{
  "n_head": 8,
  "n_kv_head": 2,
  "d_mlp": 704,
  "vocab_size": 8192,
  "norm_eps": 1e-05,
  "parallel_block": true,
  "init_std_up": 0.0418,
  "warmup_steps": 65,
  "decay_fraction": 0.701,
  "batch_tokens": 32768,
  "doc_mask": false
}
MLP neurons of a small language model. Each row is named by its layer, matrix (gate and up: input weights) and neuron, and shows model dimensions 32-127. Each number is 500 + 40 x the weight over its row's rms, rounded and kept within 0 to 999. Numbers have three digits each. A neuron's up and down rows have the sign that makes its largest values positive.
A block is one neuron, or neurons of one layer that tend to fire together. After each block is what it responds to, as a language model described it from the Wikipedia text at the highest values.

L5.gate71:503518505479564476498504505567580504503494458499500546404518483448522463518435492538523467481431473452508474409494535504531560529473443458516573520454510508520460541477442510437504513466504459470437455412532515504448552505466508386536481479476513501532492452469523466497502446464524572465
L5.up71:523474520521488438483470467542488489523540495555534504448529452532505448463525488542535432496504460492444562462472501520548466482520474558454522545481463539564505545436491542559480478542556542562489577489430459461478503585509542500461449573569471512514483465505566500501506520560511527444
L5.gate217:548521524514547459510465498540562490465453491482519582422491555516506453459404491485455533445496455425514487488525452445462505474465459471503448492516499510553442473460513458431513543485476549525446551471489487516442528553520484505518431474455504489524520588494509531514482520577531528500
L5.up217:537530489536507490418514498470423410531501471464517549460516569477516438449488527517559487573485486549483554456546459528436519488506448446613554452481509393477491551488567558479544495495464580554447583509442525460476471493501495528494455504532511484467520436540431515524525484497482554511
Description: Copula after a subject. The verb right after a sentence subject, mostly "is" after "It" in encyclopedic place or thing descriptions, also "are" and "does" or a comma after a noun subject.

L7.gate73:542494529505482560498469484484479489485487485476512559501531496497473538408487600450512480526493399544492467516508488474460494469500470526457556544512584487403487515540489448469506465470521585533468525446550544491469470470518543523402576487569490483486551405463559564524486528495455546416
L7.up73:475455458486461458561496481585503455622503541451474552497517451468452537453508520480560447509528550509414488550504432503489518555495499497489518483526500456517433493546550398472529452531476527474485402509513518518501542522446503474524474469481462548548553477562446494580484544517438513538
L7.gate234:484465505477489547510525434595515533500552504497478506536457579476539562592541574460533479449563505534541499494541549525526554517423507498483533502512495545537481446535488485448451498540535514577529460480533525477497528482488523489441511426479577443518554427507444523457438434555555513533
L7.up234:472556478403517440563520528588457485488519490430509526438490500541488551572538472379512417458504504536504424550477484479470475456531522559527496474445543487456466430470485556489534494528598517473469490478511529494502460560523534549480500475489482584429512514544482524505454482541432538517
L7.gate364:517476527509528476518512481513491495539572501520519533386413511510468499518493441464510480477526499591507550515518505452463452497550538533425486502558470487502563489525421461422485478554533490466442585490473505480437457552548481539482580423438535478498482501527554504431513512492472426531
L7.up364:525504451488519501456499560498406501596460505473486478435521477492526499438522441443476491574505459490466483474573504442556499457501493440497526484522460394577499499470422490448414569490463510543423520474502509522484459582527624518519479455550546583591524457514467525501421458526479527514
L7.gate524:455549559507547435523495554541539461482566535452512499503533486550437468567492506503513490480449476483488492535458455493481525545492512477489438580513580509496518466541525447476532489518444525497507492551487579462496527533398396525543451428462633570454572456486540490505451589543481512545
L7.up524:495492548579538501469445568528577543538535506482426490519493484470506460465490486547439514403512508451528476462469545494440444459510486498500455511456446479443512510520520550425540512496442511510409500488545451473576461593556567507439442527491548476506565513565514592455492538519468500462
L7.gate587:492483472550516557449525490530556396466472496457568536471520534564540523501515493459457512429509426499464442557512502492437482482520487478523512429520501490444421454538556502450549473475550509519513472427493484503454528475470528497506482469505544522561458470515586455496478461428547513487
L7.up587:487578521483551516467480524443435465501500473480467506511452505412442528487495499489545460429435445547528469463424509459436521520482491533454446541415527459470504494456540447488470468505449485510485471506437558520514538456532493452553515596510552463491486445492490452512471445553481490494
L7.gate604:536541491567525559451566426478540473534467488452464455519495494486461540498552547491498531497426488456518538533509516429440566547468485524517503506467480477439505529507415502587488575501543541536482523432496529430514465508524510506525486483459477468477467528536453445495541456401572535500
L7.up604:508592504497507526482473456541577532510511460467483412532568421495408553489461493474483531518465498477500500517496496500455488448455454472574538525481540514456515517491464500524493548482504511465485524473467545517476545508481456537524483462529468538492495433491536479507574544494514529508
L7.gate676:469561460482436513543538526497522502483485553496495541466500520486482461567487458475414499469415592447475493533559478464454504473482472515488519435536495545523515452562509490443509470507503462554417520550551533512485483535503516565547403551497409509503521563516487435460536471506457573538
L7.up676:535529500531504470568513423471463481516471543518553534500525503501424463519469515477459534502475481480505544544435528466489483450449514482468519522501493451490484544495506501474482441450535503475450511590541550572439501470534520529556483474529580498601463566510594524435501471483505507588
L7.gate687:525544398517531509518492523547552514583490516520521513457497474557479457476470538510490562441506489440463540623506530401481543480474514442478457479512453528516440451477473501492549493570560489480486551523477536479496462574462555482522435493476477586458523477448461525545534526468527475440
L7.up687:517514479434485498484528459504559425467475540462464521512505443557479490485463538579531557470532468524420486588521518426424424512550471554480493522561491469502461509495536531477503479544496569481505483507455595568496477582477463513462502541536520520530464510497481500506470490525479510465
Description: Passive auxiliary before participle. Auxiliaries such as be, was, is, been, right before an expected past participle in passive clauses, especially after can ("can be found", "was approved").

L3.gate80:541465426490522527526535519448547460566544505432521544501494592512506499530567461531465498494564575494503522494538509518496457495439429568499446453487527465509512494566587438523549452528455589512532478542522492518490504539535478483497433555556409491462520520451471569544506489527485510523
L3.up80:537566432499484479542525479530534556493487547456517537486463552491513441488511470480502474511537528459497521508545545550572464503443537478501509492445474467541536525440531433446439366561588500500481475523414520442480485495467522471567460442485443556499454529442457554487579471556492469477
L3.gate106:445482466502496512530537568446534504533486466529491534536500555469428480583484515486522530469522458516543578476501464571478462448431475526494494458536504511459431454511470542485597450445575565517442503490508462494455523586538497469520460513481577464462549515549437509479453538530476458474
L3.up106:565586485478483553501462506510493578505455481496542540542497573502486459496540532457541486457474499426525544507516476509467477472469519476544499525540489531554551604482588570527448474444469531505435510490559471510483466504502547439534447507543433525483569508496518536481530504481443502504
L3.gate360:506491451526460473485469482526537462462462453499544533492481491430487460430524503457497467534435533479513453600467498438455448525456471436481457485510504550483457427528564461531476488448538539443454476489515527500508466475504556509521484531517478472485444515449457483401528472527541547537
L3.up360:489519504514442470514522485492516460512413499546554527483496540528467495557479489496507542459487527454525511501504517434512476603392492559445524521449502482510556487538545518488419533502447560495477569517520447476506523495482550508554504500460610482469485493525517476462473531550458468455
L3.gate515:498444489456531411529494574499565444511473468523496560433492469515486443466480519488506483493503574527544530530535535477568470508481471513445543445528532457503583502514496436521503618544481584593472531529508553550524477475444517513480491518467509508427501536492539545515512499496612550486
L3.up515:486453462460511501459557501543553472514424467557483529494511472569547502534437469469571477480473591534446537553519500499513572532521523481461497513530461475553524557491500473596484520536575500410487526495527534472504513496477482492488496501475496491543537559444472460552552457487552483553
Description: Predicate-opening auxiliaries and adverbs. The auxiliary is, was, are or were right after a sentence's subject, and adverbs after it before the participle, such as largely, initially, later.

L5.gate579:492468480512451536480521540519485539473507575544435468485462530515430458529539536510567473503511484398518503482473513480461503510587481489527475524535431507490486558516499559515489492514542536536498503543506569496464478514588460563428429430480508500509566469515466543486520569547481524514
L5.up579:507446511480531558545563421467472467589575476512511515492521420526499498558494497520493589465566540495529537448501498523483500508502486526530570501513436495504558418497502555468465560478468569541486471445557514466450499552553451497574467413490475513472520515510586494449519478478469548495
L5.gate586:540458545558545486461451490500550499496464483451502480451466539512469420524542458533551484451575483443523486552499495444508436538519488452462480446485502459481487534531395561467486462491508553552507473517474478443417512629529527421518405443476510512550458517513489477552453553519503483495
L5.up586:541542447555566415488485513494589515464540521507525520517549556530532499513550480483521459511493468380486570445495497495435523479551503486543445458446477524507518512424465491568386482546433421504613481500498580489448501574459478530541528499468462452558592490473510506539500460489451450452
Description: Incomplete word pieces. Word-initial or mid-word fragments that need continuing, strongest on "rec" starting recovered, reclaimed, recreate; also so-cc-er, Ber-ke-ley, Ste-vi-e.

L5.gate630:552598492477519506504478489514495454446463468461484506481556537538412512593544520492485529489482501414573527527493514487536434517450449527425496451503448470472520490474564448461487521469496502455540487480481473584542537561521482540484476519464533474481441537511470517441433519495399478487
L5.up630:552508496500519523470440440470504540482503431420495587525443525510457433534538521495476569578588571480452494532527515461509494503452526446455533476553433555494541511500472478504478459518475495498494537524547529491479531534441502464402494472492549451471498470511483531433482499519424487461
L5.gate700:476480503398488549516501492463503521484569453524545551550494469524453511510492550446545514498484475494501545501534473471559450475578453485476468503523484518454551481468548583514487471486496582448427497480477511539565498521569553549465527504502489457482485457530476528551460504466518509479
L5.up700:491518515501460532409530498467458507492504504508524483449507497516506528472503520455489509445489509514564481505521466497514483539467472417500469506497508541431575465502422540512478526506518523503509511460504527517524500495505485519414496516483558614469592447462445520507480508503486542564
Description: Adverbs and auxiliaries before predicates. Adverbs and modifiers that come just before the verb, adjective or participle they qualify, often the "-ly" ending, as in largely, care-fully, seemingly, previously, highly, now; also auxiliaries has, have, not.

L7.gate61:494442520504576540437530581519510486556501500542484469454499465511465508525595500529473474511576508565620550532473430527497475451480506519494523532472508509553522577511610454506494517565507489440550516437457467518578433512544477570467561462450504496430494469450502540473502506463545386456
L7.up61:499469465502468552520495527472459520536525538498467490486519460469489497441482602496486462488462483556506526455545447535570500540524470455551492438511531526580536509541570473475464458458546498488514446484429488558408573532530514543450480537476462494540527572481519448490526499472500592470
L7.gate401:463468429473501466535490581503489469468498532467552490472572498476446523544504540420511539441487547513534473479482512475523562485514477491586532463520496539481489495523467457477540449428566525502467482510520429526454539455541454509476473539502549523544551482519471482529502526554544491559
L7.up401:481499445490573459527485535485456505511439466536548570478514449543515498491552523545578520523520481502532492503512516497524562522498467534501457552481485539519538528522532482506497513594463486488560446498424595455451426500545529511530585482453448519542561509513477496476513522454540440529
L7.gate509:482566477469538501467518582517481528534448499492564484534542442524553513502486470521542456465476512495577507485547538502496482536505452497508562505479506508426469529482479403515556531434514490481486534435448452494451497438549540492521522474500430522464529528454491496494489619516478508471
L7.up509:548490417497488501452535451462471476530533485479497517461553525465481504474569497479532501482485470505567491510446497467520545518444513529514539424638518580498495487493569515448502502478536564459493490516452507431460509535549389494515573451542560538516568489482486547532528505500486489533
L7.gate531:535469474458538454489554514499505514524544494467510517531579477553429540528505551484514513489551492498505522516538512483553534524531527516584453404440466563508440520494527481513471440565498475519511464429463495450438452397525484458549426484486579444432488506520543462551515495563547505470
L7.up531:503523458455478482530491484570505496477471489466450462506510561496447515488458509471478481515483469465641546423462457541524462513521520522478506490471453451451463542493428467547570533551490497507480497594511546448486443455554478518532463462493439479473543500490533499503517480479508500512
L7.gate539:473587401493509478524473498523464494459496442518541509518558492528547494510567524478485552478487518535514484574505558491506539499501472474561449523474498513482460504483472449540571498540528551458552510454559572516438424507471521519578534458443496500496527564570452455487498524517531486451
L7.up539:546461528468579486505535513539480459509494412469442553493493488593488504505442528481491473460501493518437491501509549512481481452493543525465433437563461504526502513525508544488422462454503550503447555506499512538558580476520452578447502553508502509549547492531491469439518483508495469575
L7.gate577:519508494475498469448551530553498518412435516501424514590502590582479480458499522491509521524490522499561572497500504544497516548428486470585441495505531561419534523489536553488495544528518493476455498452515553580451504460509495557568475497466481518481533544447499585547502493443466524514
L7.up577:436526560440493450468553516510457504480469429436478532524533472527474460476565529474522499501527498577565562533573483498432571588527493522536446442520454511471566470489525505474495487481503534561436488442518466413402561539473459540507470476425462466513587543513522555542521473498461473460
L7.gate603:503482508507457459501437469445515505488475529473410547497495458464550564540504509520558555519473552492572483481522494473483419498505501474446454584463516539481438530530529394473503496577495527514497569497464504491601532476446449459543543473455497534483453502428518461478469459535507458415
L7.up603:524499428447473530480517531565489501451526515560547518513520480491537567501491508502510516509503542567517501519553560474507471473520499468472542526480498507515501474494432484484482432471470467525584596438543499565537429507450459527516511503498551538472527501438539517510507563533464560499
L7.gate612:549531453533492486520582540478503471480467544536479539521626507529452548469460515500458412464448495568465557531469543472538466522460482426513516481445473486521449529531483455436474479545522460455497489484542504601569556532464487492529566521553553514487540491453456494514494503498521540476
L7.up612:595535465455390513475520453476442485489486468491520517520525534547511536508462438515475509464436451519580555482522490448477514501493521546496550617546477532425491575424556487432585439493511504517474534478471459437515496507557464546551580493518506517442530504559492527458577531433410456435
Description: Mid-number separators. Decimal points and thousands commas inside numbers, mostly vote percentages in election tables (63.87, 30,000), plus openings before more figures like " (" and " $".

L5.gate45:429559487509516484541523589482431549568513514561516473437497505433543544442480482488515520471536468570482578506485493457523501488510531452379497486446491533480520477527524469390512472512490497564484527484471515406484485530506485513547463502486538494523560466491524462501424466489483594532
L5.up45:487539561474512446547512508502493523456537446506439456583494530506517491500564443456494546469526581539494483515496536541491491473533487510501542511550515543528506500402511508509480425449500451484484462500563498545585392440490442555494465478475513438481456514497513502509495485453446386554
L5.gate121:487561526496547512477514458507427514496493443522405449539503500485505451460458506499525544468531498498502502471478469484436535486456535466449467424500517575481498458444539453429559417460445465513493548494539513512471518545530503582501491500512512494468499542489552564486512473570555493494
L5.up121:500492563507496496483542521477544518521480510525504521486555549490460504470491497516505520554465523503499557523502499473447450501508480513549493492488553559466516536619447502466454514441530511493500483504521547470422479436503460456510474502529463465519491498555462504531482536512466543517
Description: Decimal point in percentages. Decimal points inside vote-share figures in election result tables (55.7, 44.40, 63.5), other decimals (coordinates, .307), and scattered mid-word pieces like -rol, -es, -ins.

L7.gate82:538477371518527479482527480485440534495555497456504599422477510530516506488529509498531532520486539532546475495511452584545555492504539466525627486493510433476430539531501496483415434502555532454454524473495500535421503510544573482521491530579550541523503459492487510475478510484573484531
L7.up82:501528447506533453543457468446515502485543492473535559526462454587506554521518435450445511526540472537466517457574572446509502471499500535488523481480519452502471546494515464468425495551507505473534527545559431533521472468504502432504434444582525523481439489511501436446531469439507518464
L7.gate121:532540489544448467577552537418536447474448543525494465540470453524561555541510471489518436486463530453518505480484503455463575495438477552493539528520565513526480509458474555522462489491523540502568505429476533550511488564511499501426521446526422513509477552513439481542493522516545532502
L7.up121:479524491509531432507519483560550474484466579503522545513439491492545535511482450542487502529464474430606501524549477439442532486457487442447484488502428526481564534493481437517529540488559437458484424529527482481463454573479542458485542558580485481454482430533442580490479431538450465437
L7.gate165:468498584536519424514481485534493575532461496499591466511510551443470491448596523541522419493556481532517511501425484471477558502507488512521477491512541520478485544489435461475462471573509537492499465495578542533469544558564526504513526502507516525510476434464438537484447477522444553514
L7.up165:541473539471535487495501426549513469511533428614494501523519557470541507507516505510574464537508517515498470566519499486435517546448442469442500548510450421500511486463485517492444496521553517523490505464462471497430515464525475479518501447471485576468486457448496521534511513598493555508
L7.gate273:426516511503523519512537435486531506418460524554420487550503512526466576495502560502435548446549464447532452529548551423513519554460497528576454520442510448507506495529494526522470493496545548577410524560525497399475469484510503533516551498497402523476427465548533422578541426557457448498
L7.up273:489544506514472480621513511432530516522464530532529475512404489513460487447512463527435490463528529528532510554504460462465491467477509468435487546481515481505485386488486608475478478506427479515455429559497505535474494463564468562533469532545481491453478520520483479456498563528485520512
L7.gate450:540526468418453539495474480444521463576504493470539549527592467525430539473554559453535499497507479457487500570490454530492516473488476472487528511514476488428390492502473529451557480468507483449425554511519494540451546493493453537527441509448512465472487478458416513550487524459523431480
L7.up450:579484571547467529497551487512492427625555455491489487581514465573421543576526528507556494508512497449435520489544537520599499513471514478537507543470470522487515476476496444537545499507481487497452568474460566443450465523514421536519491480545565486447567515422546465491477530545492502472
L7.gate549:443504614527524462492474501446498476537495376519493509492476526567525520477541477431453486499438516498453456489487574493433528500538436513490381511488510536542539511521508490570477492550516430486429456455492567554494474512518447460493443461471498538531433509473488475507510510460494452472
L7.up549:494505532502527429478478466522478550400539535525498516547501593490519512511553514503496501542499536477578466524542575507445512518453477517490440525485497521527516559471500442420528448517484400446432437494496559469448499571527500493491428525462491533501421471526477480520469439492558461514
L7.gate554:540500506510483507558557500478484489539492384512554578549444519461456541493594400470523437492432483494518510566573510497483552517406511513463498477497445435526475500578504554526464543515516569515434516461514494521466528522521479548508404516553432549446523512456476470514465503455535538516
L7.up554:522475543570451521526497524450488426503561474448486516494543535516493570524563448462469532513526510465553495503528536519472485535528442527472544486499456615514502488389484563471477495465446475512512559394525573493511556506488470516536486481488476575439520499484422494427438477595468445514
L7.gate572:437537523518469447454484422506480491459461510492507473548539496452500586405437449464522466468521497429568504480475475471494486489508520524556477494468504558503490531514459488500515481533488487461492550492500562463488525534508524528499465443552462531558471560495477396521522519528547454517
L7.up572:575505473438435509486504501523450516504494486483522507570565517457500533523440559492519526451454501445454529552521513492483538485489456513540538556478501438497551509486551555484483509502451613532537515538452490487505527449575480623514471520470444485476537452457497475506506547535569448496
Description: Word-initial fragment tokens. Opening sub-word piece of a longer word split into several tokens, often a Latinate prefix-like start, e.g. rec(overed), inc(alculable), dec(ent), am(ino).

L7.gate6:509478468541486502474505570495469392495494428484537518481460584455534552485599472447490465483451550475487469482495495525533511494420465529506498453526504483546573497523574514516481443498545508535501530482529530568457547530446459527561493434510492505521481413505483538478498493518557480481
L7.up6:498506430505470468525569528494447516461540457427519536495544519501528501601581476495486488497636479488447459560498466498516503437541440498495476467423486522452480525517522494500543435526592530580476441458488469460454504479537522508491482516500546452520515557548464579507468504479486462461
L7.gate46:563509478525512444487503468511513450454482464488526439471522474498461548466488510467518581456549357522497500503516520546486484539506433482450507406449588496448451404451499500510457476546536464488499536527553469557460463515565497563491457487477558434484486515461550500463467533484488474533
L7.up46:484481557495515473521457581487478438489533426496550507494475526449485536536507457506470502540477449501557476483494556479536511560560505552531504528477598478443461463438485510457549534458443563523494558579473578506496456454484451491521454461523486483498470446455497459429524498472538527493
L7.gate108:566532529533518463458517454426425558487437462510541548457531425517472504439464506483501465464477544437533493523477402452524515511536456462511590516398538550506454435504486481453540541443493459513524501488425414522519480548516456519565473475540528443555502498551518482504486478480499565474
L7.up108:449436466474551468522528494492479485497461510466454493401538522503543458550568455498466488469451479451537489500518448463522532494505450486452462536476531477513480513466504501563506516552590490493485501550447536505425494486483495499538464435451554456523575559477469476452546521561418472438
L7.gate210:455522470518488496498526503485476566473520555598432488500495513507518459556430465482536484472433534470426495493495509512514449454483516512486481496475571484533458451501442541533477530569646488498487472447497507530477483498509494498439421496449539542561514537414481531539439475448465453493
L7.up210:526453497503474487579565494485511521500447501545491496462441493501475547522461490529505494484452492486486504503444557486480496490505466518472476482462480422484455525536478522532523514563510492484507500402519485530434553497546448546499520485519479564463478515461487501511508534466479447418
L7.gate294:399479543604542477496485560486490497482484564515542567434464558522506501498487529484508469522507470461515520494528359510478553542509493545502489601526506459521452524458485462529513524509525463546451474501510480580499540537566445427473521535436558458436499488475424447486477588503467506508
L7.up294:530462446524503469477476455566532541459511509420475531491512463462520510545457579387592469511470518455468447503420481445451452505462503564493431477484563460511457484489481519524520481495579609455487451465522493498517499583567526499551500533467602463549505474504491477455572507517452544439
L7.gate605:519468441520505436480499515498496489442437510450515551478459499462469503497480473425480475451461508474488549408472471529471521493449480501504445528466534464552438459519447480516557492537433540506452467448540506430520446506576456523554447496503456504512535520489465496537469474472454491503
L7.up605:511453541444507475532477537472452474438382546511512531453459503578501486507441496500471480538513550537509477424476465519462468508475522517480463506506393524494476510500566505467571467483432502478506509528590507501484484514574516521460520528512483504525441492481520477431521484506494502486
L7.gate644:499519555496507509464472450555553510557472484498498553448498523433482448508543490521448474542596553535525529501465446434478462506501516479529506392471489466465564512493503475454482507460539492505502509534468449456488472534454428428595501488522469564537489531511487477482433457467591474465
L7.up644:558458556450496540550500438495491497508509431532435519506576513517567496492462420440452518490510519483495545452494470413513489516476513471459534509475451546463425595516558456470588529500494528553561505495446494484579505517456452537540509508470561457520489466499473458569545524448524575517
L7.gate671:477532503496512479508430553508473558480499532457516566537469566568552544526480471538496564473503552471541484494513522470537489453545497426566451479471529517488572505451489523456466546496540513482479564465496459425482460392445502504480524492469458446438477442516540500454487510493421562499
L7.up671:504581366518553470457501473493529561528484494449513513513547506494473459551517504516492484441535481456546509470502500472523463469497422512499481521571502494453519514497435516448483487475486517530520488478464478478460468531486448498553473492396501428518464458531545511534514508532370589445
Description: Main verb after subject. The main verb right after its subject, often a quote-introducing verb after a critic or publication (wrote, called, declared), or is/are.

L3.gate34:454500552524441521493511521485502446508464507535507479477501479487503484532462506450526509529490426486565460550518507556452466478493472457511422518481423558450578512502466462457561512521563484487520509455478563520480532560510462625527535505492541503497457474597460493600512527506500428500
L3.up34:548521504467500528509525384470482541514536517448575442512494502475477472475499498509495438522477432471506537453526465506556503453563457575526543483518486493518525469522479527496535490468498441511530568459534532520620519425517515469523547499502548502585467416473498480446458426391566561548
L3.gate239:449506499551537556470481577495532423444436422479449470499460581566490517542561518498497527499439522520496503499547489534517458468502462525557458509488536481440530474514500507487519543493487513499475508463573465377487496555482470494433518513534505568541543518553387507514409537532549529540
L3.up239:339508501544437514441522487453481457478477471523501570443510503534520447523521497567523521516410508508513459542509485482469454484489496456592501531531516494492502446444528445552490460482554502497429511479471546454470456491477536473451382497490574524482554476419458432528521562522480436517
L3.gate470:527531495497526497483533498543445443520469503434465504541523493445480517476495526519496456447506478472503553505538407496444510571493569515537460547549573487515481382491482518440543544527476516510501525429519514553566440529517500435576400550534505435545456511469468517538496508486546522534
L3.up470:545537573438485480509478475499562442570425555453431517486619413471489465566486482567517544496431491509531480480508424490513482560531500523587445510485491580509445455515427544489528506488523540497456550539511539443583503493480549427529472534461532464517526527474443504436566540477522567498
L3.gate548:485509418415582482451447554503491495459458494426555525518494514526500413535512496481499529500490415486525574483570502512495460466500484579526537435452536530499503468514482576483465430496513558480461533441457469495551466553508489473511491478477491499472450557523455428572461527498572456487
L3.up548:461524571507519499554511488510499470505519529462459513498453497528528487464475457485542477508516490479530542451453495545478483431493444437564483543467576406455519552516497518467531504540515570465439499508549484478426469497504490519490449486548501481560516484483611473444516500495480545432
Description: Complementizer "that" after reporting verbs. Mostly "that" right after speech or report verbs such as announced, said, wrote or concluded, often in critics' quotes; weaker on other "that", quotes, semicolons and word pieces.

L3.gate185:586475481441455440561503502540489523534468524535447474558455462469494457439521515450482537560525450511474486491490527453483434548474479491524477509511474476380493556532452491562461457435472475528471521462557505513597528511546512523409473445525515521501481520510501543427481488478630524486
L3.up185:502450499556481515503482513524576444507496551519436465515497486505496411511535493552507497537456454446579469517514552457493516524579541515439441415566464499448486528416519473513485442569531538483497577460536542515548478496498533566472514504484537544551490554533500482506516571572535527518
L3.gate263:486528375507466466472489502449486527539484476508484528518501482498473472557499464514389458530499519513535469517499495551481459469470561477521520513496492493420547556603529401537446496561509477411566478439509485499507502482523519506517459473452552519513417486525438594515460482465522460483
L3.up263:524489446513513497444477493441499518498478425429469514426482458482509511466504575450435471528468573512466489506517500460508532546468582463505415493531540534398522441551554527505452530509504466489516518447510492498491562493461551486465458478479470504482461506546504479434476530458542517531
L3.gate603:461511452519440459501472472506503483508461521475527567538490474486506478484476509469472508448467433424465505505465463511491529433483497519524545477550521539529485472478511464466519504590534397492526445517443465492553518502528489491563559452487504484490545480540540593481461412479515529459
L3.up603:497503527497492506487479450490520476485563554474453557513428521462480496449540474518500472386479552498492476563557446506487416463444487503510540449534440570503477544491503458558558406479507454459537509530465540460505493469534525510483456501490572485464442508505536496483480573505463488525
L3.gate622:540541450466554532533497508448526538477484516490523523492413512553495550458480514522479457445503477515579519471549483521494521518494513505527607507467528442467560468502486514527445501567539479539555534485523526452451449487502610505459418459523500485432460533494486507531473555528552439438
L3.up622:478479503508446545580472510438531485508514555477540507535529520499517542476493469525460483425559472506459523534477515543463385401513531495506497471448466423456462429565503487577457524474488407521483441498500590545425542527571542625560491482531452523549502523525514519517467538564499471478
Description: List-item markers and separators. Fires on bullet dashes, colons after years, numbering periods and table pipes that open or split lines in lists and tables, e.g. "- 2022–2024:" club histories, "1.", "| Win".